config = dict(
    activation='tanh_gelu',
    norm='layernorm',
    norm_place='pre',
    tie_embeddings=True,
    parallel_block=False,
    init_std_o=0.00473,
    decay_fraction=0.276,
    batch_tokens=32768,
)
MLP neurons of a small language model. Each row is named by its layer, matrix (up: input weights; down: output weights) and neuron, and shows model dimensions 0-95. Each number is 500 + 25 x the weight over its row's rms, rounded and kept within 0 to 999. Numbers have three digits each.
After each neuron's rows, "fires in" lists the words (lower case) most often at its 100 highest values on Wikipedia text that the model never trained on.

L3.up461:552488494517512540487514459491500558497531528488520509533513491522484492472523468536502508522454518503518480455470493535512482494500497454543526531524502494506521531520508495474485497488521487543520510508522480488527506489514521505486462542518518502486467512503548509516498500466505474492
L3.down461:472464464525521500471508510537481483548481546466496502530492498496491516495510492486473514464518509479481503434502499514518489511453484509522475488485520472494520479498511540500520519510461508495525500547489538509472462531479546493536489515515520498493521494537507518480487531510507517499
fires in: "but", "as", "since"

L2.up120:485486481508462514520478469536500445530502473485456503520523455465488511558516500483471508421500462495498508479510457519480506459551499500544507478543514529541498501502507499528489461503510522527451478477483474518513514508520498487522525510510521495488529545512487512472519479468514527534
L2.down120:494481474508474486491508510488542467561494449476481504498514476487502531512526499498525528485499471475517472483481558507526492456510492478506497519528535530500531539533503500463471448505520504527533498481511449470511479505516482507500505502528556509492528503542530507526498509503521466492
fires in: "born", "first", "leaf"

L10.up706:528488531529509557481501565508474482491518519505498489488492504509502544521450490523524520512481491451447484507524520542506483491512519482498532538512516551493488484507545491488546501525494476489506505495511512508516458504487506477509466533512510493466504467525548518469469511468482472556
L10.down706:484500457529446474548527471493498509498512470500502503511492489496573487479542496461505486478522522533517522503506463477519544495501503527512508484479521492496463511517455459500441494461495495498499512509464516479513489513497514512488508464535485499544507482498452504536512483551489495497
fires in: "the"

L4.up661:509487428465480472543503498510482519492478529427460509522499519507523506506462513504501518517474472494524492503468476517503486486476532512513516485512469498522518490514492509548479467500504502496545473510489491557496466511523469489497515491474519489500472505510503510527501534524492521512
L4.down661:551485482510499502466507493507470510507475545494510557537507500520491498517492486511432494515520491530484518513480471497505497448493471479473512489509472483517455532509522524495522550539464505473474448465493527461484536537549512511507486494485499472522516477480495538500494499538490500471
fires in: "well", "an", "while", "a", "it", "omega"

L11.up746:480526463528529502471564471441487536527510505482537491508555500465479484534498466498526462499510472509497469498519474480535478547531476498507510514529499487495497572507459489509503455474540476502480540506510523499511519502512444501491517505484522463548559479507512499496497496506475514496
L11.down746:490435512460465476518437506545486501460496503504480525497516523500533496491477522493531487514539507540518494466505492481510522490436544498503580482514474478478495503476527526559500520499499523460512502458478517496478527468439513523494511515523493539499500493480501494473497504474552544495
fires in: "for"

L3.up230:478467484493467468503495493514505466506485476490475491502504489500520520479466493510514504537540461504491457450509518547559504470491527493511501475516502509492521507530508500518545457534502529513504449474502525488498487528461500483490490504456538526529539528499504541521460495592530484444
L3.down230:493519474530490454513481506487515511493475534482515501486489517499481478509540494488486494491566511487476498479524493516488505505539489500478485491459512531466458495490533533462460461480462484457494525503512537482478481481491549479491508523538505517481502457494479501517531480511527476457
fires in: "of", "to", "during", "from", "early"

L2.up655:528504550475555506459493497472479504536505498452496514494506476521507506485517488522478500509522516505506491471510487480487504467523445512510518494471438489465502495489478480507538522488533526465500554496522544498513515499500455468492471458499527527509499495535513498515511456517452486477
L2.down655:524553522503473507486499514488478491505505524486516511511467487512515487519523446518458527476501491489533464495505486526497474480499442502521498516493489512495530483490465484530441521493498451470450503485495519506500473490475466490481450512492542463500488500501449459530517479498468493478
fires in: "by", "place", "code"

L2.up204:510507527476503515472497502526541469441512521531502498491482510510552495527514528501482489486527497487556471492471534464488521477498489505538440558532530501522452472453495491469490493530493489524487542491476515488536473513509512499455497513496547519463415507513516494476485494483487454488
L2.down204:510553489498495485470467485511474501512465521487504504490472523529460478481473456479489507483506493509464442523537513524498524528498492499486511529488497511511490524492482552486498510528508488477466526475543562433511506494474519517552482515526551544481503503480483491519504445472525464499
fires in: "it", "by", "is", "to", "architects", "merit"

L3.up144:469445496538489516474513531531502486490470506500494480482445507505496469497514450529531530509519453465502478496496565522474558515483501534504494467536478472484484482520518511486482493509471492507556478490500516559514498512470503506467483510505487494503505505470486506544486511502538503574
L3.down144:526531522486504487508481502434461504486523477506507479510514496481499501531522512481496513523497546488484493485467506529536538526546503494465480503500535485492492564548468494433474519535496546467523498520552495486498480462487470519504539473491493544493494445455486519474506520523504510473
fires in: "of", "south", "north", "northeastern", "west"

L4.up453:490470485478504516496479524496505479446535474490524516511481508510521522495444515539485558496522530494460561488505455517540501498501504523483504502447495486482515478536480501481525522459506516522464497482477528533527508529475514540483463477464546449504506522477468494460495529529497501545
L4.down453:523487517501526476524542455494496527522554523481541500492485475535496478489498506480467514487464467495476471508495530532494533479528488468500549537490495574499518496524503503485512495521492468528475439546501512444505524498497454526524486568502449497526488498495489528466499471544515491507
fires in: "as", "both", "by"

L11.up230:494522508510498504519522472534488480547492538484541511480453466461483484501506490493500507539575530519495478495506485560497520456510436513485504580471472493534515499489497481437507518487472467526480510473492492520496481517483484503487504483496524459494493503461458509472475470487542457491
L11.down230:522513489509484483510507520499459490509534504513474491480473455507501546510457515513477495517466464514523507453461523470472552485492481489535486485488430515504530487532485524508491492531513534495494501500519535501521467495542494506504525506496482480485492517499531512480459505526500536428
fires in: "as", "assurance"

L3.up162:489468501494486534496510510497500495459513510503502480549493486463511503506525489524538438547526499471503501474493482524470521456481486490471525497524533497475554497518516509496514485486475514496481490528473508482478496470489524464487479497495474492513537503507461535482529521476446523508
L3.down162:507488436489513496513458480483482525529512488550526549494502503536533493505478480469474530515506509527485486520549451504520474501486510512488487485475477485528475498495517507487464473489509459537533513464507503498451525503476514499507494470518516483507505509467474513486486493453526482514
fires in: "of", "to", "100", "from"

L4.up544:500489503510487500533474519489528491499467548465487467517521447496533467437474536477497513576469509525537565484475517532497515483508515490498520454518488519486491517470505492531513535476502442488518504526492525501495516464540509505474537488480527503496533480493522541463534507523462480483
L4.down544:523506504492523511525553485467461536543476487482524547531458486502523491503526501539506503479489524502532471537450492501475545531468489481554491503479506510458527474548479518498513519475475477529503513482468469507510513479485510529477478527493438502474495490494493477519524506480530492480
fires in: "area", "team", "group", "system", "body", "series"

L2.up657:514478508465506503487525450486496500505525511498493511474515494486493473486520493521500507479485489489487489464482527479518549537506506523519497519457512453496455512517489502482488493491525517525530488485424504487510521499524517507498508557483509532452478504451471506514530482465556501529
L2.down657:528519478520500549488489488488498499511483492466473535524489515519528480447516509502511507509537478523488450490496503477510489460488493483513549528509503514550467538496533491511499503520502476539544503485515522550449511493508522456503457474490457485476449497500468495494506480491484526536
fires in: "from", "4", "both", "between", "45"

L5.up763:457515484538477530496483492486496494534451543495482496478504548487508479526535460504466475504502507480552499516508491490504486487482524501507506522465534504486497488495491500535499530529459468550489516497468485499498486513491465535534531515534493529535496502484510462495503474462471531552
L5.down763:461495481522456515513487527555469528493482503499505488512511511472489513495446543473487535498506470502529510520516527495545510486496528506488495504490514548482480488506492498467476511487453498471481482531449508510503504469512483514504491534541509480478483515528514489535520534454497548508
fires in: "an", "elevation", "another"

L5.up743:537516446551489495488456466479529502513483551522480457495514499471513551508485521521508502493494469510471548495517477478501540500475542513492534521501483498523485500484492495490506520502468531504474510491506503509505483522519537486443517475503517507538454504488462533493512458536480516482
L5.down743:514446488495495485490479453514476505508498508522516493498476502487527483525489535478504514510524479511537494535495530577466525528505434508484469476516499493483497495480483458502463520522463546507454526490489501507505479547509498525511504501439483493506483476480502520509513477507514498510
fires in: "which", "it", "film"

L11.up754:489504468517503523433506508513504515541473513527475517444439512491515511458487474506458487450479481527522464550486530539500503520529504516509496505502506506457463520506542517505508473483477478511543495499548479472487534508486545504477515558469517487533487478498510477528490503471499517473
L11.down754:497547499471455481539483466564496490463496492483513511517531496501493522520520529487521487513524546484444494444513498499502446531473512475514547505523457524480492479473512531484487490545530524486478508465449569465499496511490482488515497482471478462481546537507476502486549507506472523508
fires in: "at", "the"

L8.up382:529476519503526533541486505504523474513514509517485446482517490511470502487503492476490542526516518521514487543484552491505516507497451447448504500475530496511481483484511530488476489499558486542509476469480573539495483445518475509508493521544539521492522536507484500460500506511495455532
L8.down382:491504500499489487515500491509489507488487482507463521537479467505530494516456500472466450556461502502550503515517518510537515508462504510489484499513486509465532482535490534528519463481476506503489546478501466476509480527498515521491495483490499515503467538425538502479512495494528519496
fires in: "a", "born", "an", "11"

L8.up305:486453486524478498486502528492501506458522516491470495489518511506507499537505459532491449523521549456494508500508488535523520477491469475483512503461520502479470548503507485500520507552535557516509542502536508516482515478522487464488481466486569498483488523467553532522552509489480503460
L8.down305:450510547470464463484508512479493498502495439512513487465503519515550500471483503498525540518520487503515465447518516474537494513471523547469512512510476540501520471496504496543508502465518483505519471519496537466472507474468473510565528512474466495488517533548512469487477476511483462525
fires in: "to", "from", "end", "ends", "let", "help"

L2.up463:491521470492492499511480493513491514509498494480510489508564521514512488493494492529495508503516502485518494512530479543528518512505478450521543522465539493521481551493469482479534490525470428491505539502532500469548485528499525489517533489502487555514480517521526511487503494501482486475
L2.down463:501519476481492507498485526453487509527500505482508515490513481539487476451509521509492494489514471516493501496521480515527526506485511497498490524443486454527468503514470510521501489519462502517511514499517536537515469503514499526526506540519505502527468510526521481529533524501485558479
fires in: "between", "from", "with", "label", "website"

L3.up334:503493478492495515473466473493524532536527545512491488440483540402511539492529503506489530510525497498509527509474553483500549490525463470464536491476505483507512489522497526491528492508514549500495527545473516497500524509497489476477476482516489501512527500480524480512484490493511470441
L3.down334:497471482533539493534563477524524519478489444528523483518516443569531462519521525501487473515459499495481463484518501519501474553499547520500488472518505523470499521471526537465457501455477504516480487522503478480540510507481492495511494519465496485506482510467460507486514441506541548509
fires in: "for", "over", "battle", "riolama"

L5.up85:500483507493535492480514467491505476494462554524495468507495509508510523507471512547489526555522530521530500521449476480529514482510546509468465502505470499512505454518471518470489507479504489472449498539450522514491508517487528495493474461521464481522489517493495542542462449507508488488
L5.down85:474507475499503482516498522512479509529521473481531539513490467475516522488520468462453471483500532483517517489505471478507492491525475513498541528525466468528481521473499524531481476527537490524502536499469535487480492482544529442501458514512494530485451526533504534547511478523502481510
fires in: "as"

L10.up733:526498483519500481503481487531526477479515476464504473466501478517546501537464527511511524533523533502522450561506491516512526483509525505504480490489526508501499531524514497520519511475522526461479529450518547543542520494489512510515464509477512493507535498539490488479534500496494498496
L10.down733:467548511488460491489523497453499502471501507516486547560540501497569498478486482445487474477516464471484549500524481492499464510485488504506528533516484511465443495489519491483479545546469451526495492511489539493498511528463481495528508482484484472475470483505501538492499512509515491530
fires in: "of", "to", "found", "and", "about"

L3.up273:475467517513525576468516480518553495478491486516500495521515489500438501504483505489535487508507511493489514510471530500537524536481491511465487472521540487515508495488490485495483476479509448523437520469505505479448491482510474526490486498522489489518536518488485498522469463485538498489
L3.down273:489498497469477489491526471509456496545488473515474453482487498533486477483497483487519547504488512479532478499515449504483481479527488519471486530487546489500487536509529500494515518515540516499518500513472456476521469539517519513506507506492509489560469504531503473514504519482480475541
fires in: "of", "for", "bioinformatics", "saratoga", "joint"

L3.up372:499502533487482485507491495506490480485449485474488508478487501486504493551505476470544495539559468506512436467503515491487518537474513527531481490511511468473516486508511493503514507481515552544498511454493528492491473486527499424480476494566518522508474483523483503499529519485509524490
L3.down372:523518491519492513517509484506457512495502528518496513481520535468466492506482502515501469552534476494464529504475491539539562485474521525474478519444458484478460447469511514494502475508544477488481508548471532520489508504485511504518549509528511488510519528487481480463545512505465487491
fires in: "of", "well"

L2.up461:491508496532498517533479494551553526475452489488448467470484530516512525462492487489474481499513473512527496518454522494525519497435520478492494506522520455524500516515490490504535510512488490542499477425544497487507456470477491502516533490521529509492491520490519503491495522480472496539
L2.down461:499509469478534519544509523480513445499520472522485476493522505467514524494490498451442502446453510455532540477489480530531504485499479489495471482486493500485495482492518561504533552509474494549483516532541497502523500511522526504504509520447478520489520505494449498535541519483518487504
fires in: "of", "iraq", "island"